{"n_layer": 9, "d_model": 512, "n_head": 8, "n_kv_head": 8, "head_dim": 64, "d_mlp": 1344, "vocab_size": 16384, "activation": "swiglu", "norm": "rmsnorm", "norm_place": "pre", "norm_eps": 1e-05, "positions": "rope", "rope_base": 10000.0, "rope_fraction": 1.0, "qk_norm": false, "attn_scale": 0.125, "bias": "none", "tie_embeddings": false, "parallel_block": false, "init": "orth", "init_std_qkv": 0.0331, "init_std_o": 0.0331, "init_std_up": 0.0331, "init_std_down": 0.0204, "optimizer": "muon_variant", "lr": 0.00833, "lr_mult_o": 3.0, "lr_mult_up": 1.29, "beta1": 0.93, "lr_head": 0.00804, "grad_clip": 1.0, "warmup_steps": 200, "schedule": "wsd", "decay_fraction": 0.936, "decay_shape": "linear", "final_lr_fraction": 0.1, "batch_tokens": 131072, "seq_len": 1024, "doc_mask": false, "train_tokens": 1246000000, "steps": 9507, "dataset": "wikipedia_en"}
MLP neurons of a small language model. Each row is named by its layer, matrix (gate and up: input weights) and neuron, and shows model dimensions 272-335. Each number is 128 + 32 x the weight over its row's rms, rounded and kept within 0 to 255. A neuron's up and down rows have the sign that makes its largest values positive.
After each neuron's rows, "fires on" lists the tokens most often at its 100 highest values on Wikipedia text that the model never trained on.

L2.gate547 [127 156 120 146 156 137 121 134  99 142 109 133 124 147 109 107 110 141  87 136 138 139 124 112  97 135  87  96 199 151 118 114  86 111 135 148 153 175 135 165 165 157  88 159 121  94 194 133 141 123 141  71 152  77 158 102 167 114 126 139 154  73 111  87]
L2.up547 [121 145 102 164 114 160 141 133  87 152 113 142  88 109  79 103 207 125 101 108 169 109 184 141 147 129 126 185 127 101 160 150 135 166 127 100 118 123 119 198 119 112 158 169 188  84 125 149  94  87  74  88  41  88 128 111  92 142 145 121 133 110 151 153]
fires on: "===", " •", ".", "iv", "er"

L3.gate337 [105 128 156 128 165 116 177 167 133 151 151 126 161 156 117 119 156 125  90 130 124 129 173 125 134 165 101 162 192 124 148  91 148 109  92 105 131  92 157  92 137 125 142 142 108  93 109 171 154 102 146 132 115 100 195  80 157 128 145 132 147  91 155 118]
L3.up337 [173 110 130  75 101 157 107 157 136 147  84 108 100 138 111 139 182 168 123 160 160  83 129 115 169 121 141 134 171 109 150 128 142 176  92  87 147  62 160 134 130 140  96 182  76 127 161 210  95 106 127  87  87  70  96 108 123 148 130 143  87 153 147 179]
fires on: ",", " |", "."

L3.gate256 [138  60 143 125  77 131 100 176 123  82 114 105 119 173 140  69 172 134 155 130 108 104 161 102 110 143 102 146 125 143 147  60 162 142 101 106 131 116 135 110 146 134 193 136 136 135 124 118 108 153  88 110  94 176  64 179  80 203 137 180 152 115 169 114]
L3.up256 [144  76 179 134  94 145 111 106 144 154 126 111 142  93 132  62 161 121 148 144 114 197 138 139  97 101 145 171  81 125 102 124 191 146 133 190 125 160 107 128  88 134 125 168 147 170 119 121 110 140 112  66 124 132 120 153 109 147 176 150 147 110 211 125]
fires on: "\n\n", ")\n\n", " |\n\n"

L2.gate226 [137  64 165  92 124 154  82 136 103 178 117 128 105 148 149 132 125 105  99 142 164 154 145 141 169  72 180 150 149 128 172 129 117 157 153 113 141  97  87 121  49 124 143 172 121 143 143  63 115  68 174 140 103 111 110 136 184  81 158 110 106 120 119 129]
L2.up226 [148 103 111 132 121 151 117 161 107  98 153 113 111  77 130 145 119 167  84  96 159 157 136 118 101  91 134 193 158 170  79 102 105 144 114  79 122 200 127 139 108  98 127 133 127  94  80 114 118 126 112  94  96 114  88 131 161 178  98 139 146 132  42  55]
fires on: " New", "f", "math", "New"

L3.gate1127 [169 116 151 139 122 141 111 143 187 123 121 117 103  95 101 110  86 158 137 120  96  90 194 167 131 149 105 106 109 135 126 125 123  83  88  82 114 120 102  98  85 121 201 136 115 110 112 111 121 151 151 177 157 107 143 126 137 134 149 132 108  55 114 131]
L3.up1127 [116 131 117 168 124 152 169 143 127 112 115 146 133  92  75 130 158 149 139 142 165 141 132 153 172 148 121  70  88 174 132  94  75 124 101 117 111 139 149  68 147 108 146 114 130  81 112 142 159 146 158 141 160 127 136  86 116 149 133 164 182 175  50 126]
fires on: "\n\n", ".", " |", "\n", "–", ":"

L3.gate397 [133 172 141 119 115 166 127 100  70 141  80  76  93 143  71 143 155 156 131 135 167 130 172 108  95 166 147  99 126 140 170 146 107 119 178 173 110  62  99 124 185 116 100 131 122 105 119 185 170 115 152  54 160 160 140 145  81 135 180  77 113 140  83 104]
L3.up397 [149 120 146 100 148 127 109  99 160 139 124 103 103 161  51 125 130 161  73 123  90  62 158 121 162 158 168 110 160 172 134 153 102 163 119 142 163 101 144  49 110 153 114 119  91  85 132 159 125 153  85 108 100  82 100 180 154 157  66 118 166 161  79 157]
fires on: "==", "."

L2.gate210 [133 133 161  53 128  98  79 182  97 126 161 109 123 128 179 167 155  82 129 106 113  97 170 171 178 109  85  95  98 186 137 156 119 168 105 130  91 170 110 140 127  99 136  89 200 136  86 127 189 158 115 120 124  66 162 151 152  95  88 128 150  81 133 101]
L2.up210 [112  63 142 128 143 165 160 121 144  74 122  98 100  92 131 110  95 136 104 133 143 125 127 106 146 171 127 139  73  73 136  57 157 165 137 112 168 101 132   7 138 137 130  88 159 164 171 143 143 151  83 125 158  75  93 136 139 133  92 146 106 100 163  87]
fires on: ".", " where", " moved"

L3.gate931 [170 135 138  99 152 143 168  83 175 111 107 122 175  45 164 126 110 148 130 149 121 115 161  94 149 156 121 125 151 146 162 110 103 114 128 140 182 208 192 108 133 119 154  77 158 154  65  91 140  92 117 121  76 126 156 178 142 121  97 119 112 105 151 134]
L3.up931 [141 126 125 137 146 108 143 101 129 150 128 131 169  97 184  73 174 124 123 115 131 140 123  91 146 124 127  97 160 123 161 145 122 163  99  80 158  87 146 128 119 122 116 100 171 131  77  99 157 168 117 170 148  54 129 168 138 144 138  85 163 137 118 116]
fires on: ",", ")", " to", " in"

L2.gate266 [102 163 128 104 162 129  29 138  34 134 103 117 118 114 104 157 143 113 140 105  86 144 134 173  81 155  77 128 155  95 108 178 201 204 101  87 142 131 118 112 149 147 200 185 159 153  86 109  88 104  99  93 127 168 131 141  74  96 152 177 102 127 106 109]
L2.up266 [107 137 144 106  80  99 143 153 124 145 129  93 152  82 138 173 120  82 152 158 160  84 101  77 136 178 111  56 157 144  49 169 154 142 128  95 144 130  91  87  66 186  92 100 101 147 174 159  90  87 175 141 149 105 154 122 140 117 126 175 127 110 115 204]
fires on: " where", "en", " Boston", "on"

L3.gate66 [144 131 120 115 120  85 176 205 131 125 142 137 105 127  94  93  94 101 140 124 122 127 117 178 120 116 104 120 101 134 108  94 158 158 135 117 141 114 133 130 170 110 150 136 126 171  97 148 130 159  84 132 117 144 149  68 145  78 144 165 108 108 162  79]
L3.up66 [ 97 131  86  72  84 109 184 194 128 120  98 164 104 129 188 108 124 161 115 172 128 187  77 165 205 153 102 139 132 134 132 121  74 149 175 131 110 139  65 121 115 104  72 142 240 165 120 138 125 193  61 108 134 144  92 131 197 177 113 113 167 130 179  79]
fires on: " in", " of", " at", "\n\n"

L3.gate1313 [140 149 162 142  66 100 199 132 157 136  99 129 208 135 155 116 164 116 125 121 153 173 151 119 131 200 109 153 139 148 145 128 154 103 143 129 170 183 107 117 155 165 129 140 179 109  88 138  75 116 122 111 127 120 130 169  92 138 128 133 172 167 152 146]
L3.up1313 [112 145 143 111 126 120 188 109 171 116 116 121 182  87 153  64 135 202 129 118 183 130 140 114 131 133  86 142 157 165 132 123 161 147 172  93  60 158 211 123 144 182 141  89  98 143  81 103 125  81 168 143 116 131 156 190 112 184 129 121 125 113 155 162]
fires on: ",", " in"

L3.gate246 [130  85 233 132 162 141 119 135  96 110 126 104 172 167 155 183 145 158 142 157 143  90 161 108  95 162 171  95 107 148 141 172 108 155 149 196 162 153 118  71 152 162 141 148 136  54 127 148  92 105 121 168 129  97 155 138 183 100 167 149 121 140 105 106]
L3.up246 [152 110 114 137 119 179 136  97 150 111 128  80 171 123 111 215 112 129  70  86 155 117 198 148 109  81 113 172 194 149 156  95 120 193  38 116  79  98 208 117 155 148 136 105 104 124 129 153  83 129 140 147 101 138 127 149 115 121  96 166 119 187 129 145]
fires on: " and", " or", "ly", "ually"

L2.gate315 [193 148 111 125 112  94 152  86  83 152 104 108 101 130 110 134  80 197 162 128 112  55 120 146  99 122  85 157 132 165  88 130 149 116  82 190 152 129 139 102 101 161 140 103 119  51 151 164 130  96 127 137  86 179  98 136  77 167 163 162 162 154 122  76]
L2.up315 [ 72  68 129 124  63 189 141  95 110 151 137 132 113 102 135 137 106 180 191 188 154 167  88 105 168 167 121 138  97 149 132 106 128 103 100 176 166 137 134 160 178 124 132 141  98  86 112 137 168 109  73 126 134 189  61 169 104 130 144 148 136 160 152 123]
fires on: "\n\n", ")\n\n", "-", ";\n\n", "==="

L3.gate821 [117 133 105 105 148 115  83  90 157 123 138 149 115 102  99  98 170 131 142 139 130 159 140  73 129 104 152  88  94 173 118 155 123 178 141 102 121 122 180 116  87 111 106 126 183 119 113 143  98  99 160  83  82 145  86 110 191  84 117 162  89 122  90 135]
L3.up821 [138 181 185 159  89 106  70 146 147 101 162 129 133  86  88 106  86 127  94  62 111 103 113 147 166  97 135 114 118 140  84 176 155 164 166 132 130 159 106 141 107 147  81 119 136 145  93 140  94  98 105 102 131  97 163 128  59  68  99 121 119 178 114 118]
fires on: "==", "===", "9", ",", ".", " December"

L3.gate696 [ 93 103 150 129 120 144 138  86  94 123  97  91 144  87 103 120 109 100  71 177 131 124 130 155 200 110 121 156 150 148 135 202 147  95 141 143 100 182  62 166 108 130 115 155 108 110 150 146 116 143  78 132 101  69 174 142 131 123 131 108 166  87  84 120]
L3.up696 [160 191 117 107 165  76  66 134 139 145 142  92 171 127 110 101 137 172 110 137 188 144 184 130 131 128 189 156 124 133 155 148  91 153  20 116 108 117 148 143 144 124 165 127 117 182 144 169 165 131 111 115 175 163  79 121  94 146  92 150 148 119 133  86]
fires on: " and", "el", " or", " line", "/", " /"

L3.gate1004 [144 155  68 150 136  73 107 146 141  97 127 131 131 215 116 122 105  45 115 142 146 129 159  95  92 137  83 130 124 139 141  90 112 183 149 132 109  86 166  79 100 140 113 123 119 191 118  96 135  87 133 124  61 115 118 146 157  97  73 148 138 129 180 148]
L3.up1004 [106 143 109 115 164 118 160 106 148  96 145 161 139 166  99  91 140 110 141 164 107 156 101 136  95 138 167  96 191 103 121 153 105  80 170 110 138 129 101  96 117  42 111 129  95 127 112 107 153 149 159  70 207  93  87 146 148 173  82 123 105 141 204 133]
fires on: " in", " |", " of", " across", " with", " on"

L3.gate82 [137  97 185 135  47 136 121  84 148 130 126 116 114 143 116 132 228 177 102  68  58  82 121 100 112 100  97  89  90 168 117  91 107 150  70  78 101 100 133 127 168 128 113  89 143 137 109 119 149 134  58 127 143 104 112 105 165 149 156 153 108 129 115 170]
L3.up82 [132  76 111 172 126  85 138 133 152 118 100 158 116 101 117 113  72 109 168 105 132  93 141 108 164  80 155 174  99 135 150 113 125  90  75  27  90 148 142 150 156 136 150  74  86  58 118 132 144  95 145 111 134 181 182  48 103 131 149 127 195 127  44 150]
fires on: " |", " •", "–", "ic", "3", "4"

L2.gate1336 [134 105 122 141 198 126  98 132 183 125  99 142  70  76  98  91 126 176  90 129 150 138 174  76 132 131  41 149 103 129 165 106 143 150 103 125  91 129 114 139 166 116 126 133 132 141 113  96 157 149  48 124 191 118 132 117 160  96 149 157 130 136 142 113]
L2.up1336 [167 114 146 103  56 181 166 167 141 113 152  71 158 101 123 162 168 126 141 167 116 140 172 147 116 108 178 119 187  96 129  71 144 132  58 132 142 166  78  35 160 122 148 169  75 124 147  80  90 111 174 146 101  71 138 105 153  43  82 131 136 173 204 167]
fires on: " is", ";", "\",", ",", " was"

L3.gate123 [116 125 130 142  83 179 112  66 108 110 108 130 138  76 205 100 144 186 130 140 103 109  91 101 114 170 102 110  78 191 101 114 139 116 127 117 123  84 222 148 150 182 152 132 140  90 122 164 177 131  96  77  97 133 179  56 142 136 106 113 152  93 127 137]
L3.up123 [133 145 151 141 156 205 137 159 144 125 143 107 111 156 128 124  91 131 161 128 136 128 151 132 113 184 102 147 111  86 158 133 219 125 129 208 147 123 177 136  82 103 159 163 106 134 134  88 227  70 169 134 139 221  60 122 157 101 133 148 136  97 150  18]
fires on: "\n\n", ")\n\n", " |", " by", " |\n", ";\n\n"

L3.gate31 [115 150 127 109 100  79 128 156 150 158 132 115 163 115 147 198 160 124  73 169 160  78 154 140 160 110 130 160 105 162 112 152 129 109 146  54 164  68 131 116 148 171 126 128 114 157 134 107 128 117 197  90  86 136 178 128 123 117 116 156 159  59  80 124]
L3.up31 [ 89 101 104  85 125 134 124 133 115 138 118 124  91 109 126  93 154 107 153 120 159 121  78 104 138 142 107  86 105 177 139 124 150 123 118  95 118 171 100 133 106 146  91 150 129  93 142 127 124 116 118 143 126 130 103  84 138 104 169 170 116 214 138 110]
fires on: " only", "]", " just", ".", " least", " more"

L2.gate846 [136  94 163 115  76  93 139 145 148 116  95 121 212 138 128 132 110  60 150 139  93 112 146 140 190 124 118 127 139 130  38 128 119  85 125 110  75 161  96 112 141 174 141  68 163  90 135 145  85 138  80 103 130 142 150 163 102 129 130 142 145 135 167 127]
L2.up846 [123 128 148 126 134 138 169  98 156 124  97  80  73 145 123 142 120 114 183 169  92 148 106 152 101  83 133 156 185 165 129 114 129 136  62 154 193 131 115  99 142 122  89 119 157 149 113 155 113 165 121 116  97 180 119 116 127 158 165  69 101 127 190 141]
fires on: "u", "i", " Su", " Yu", " Tu"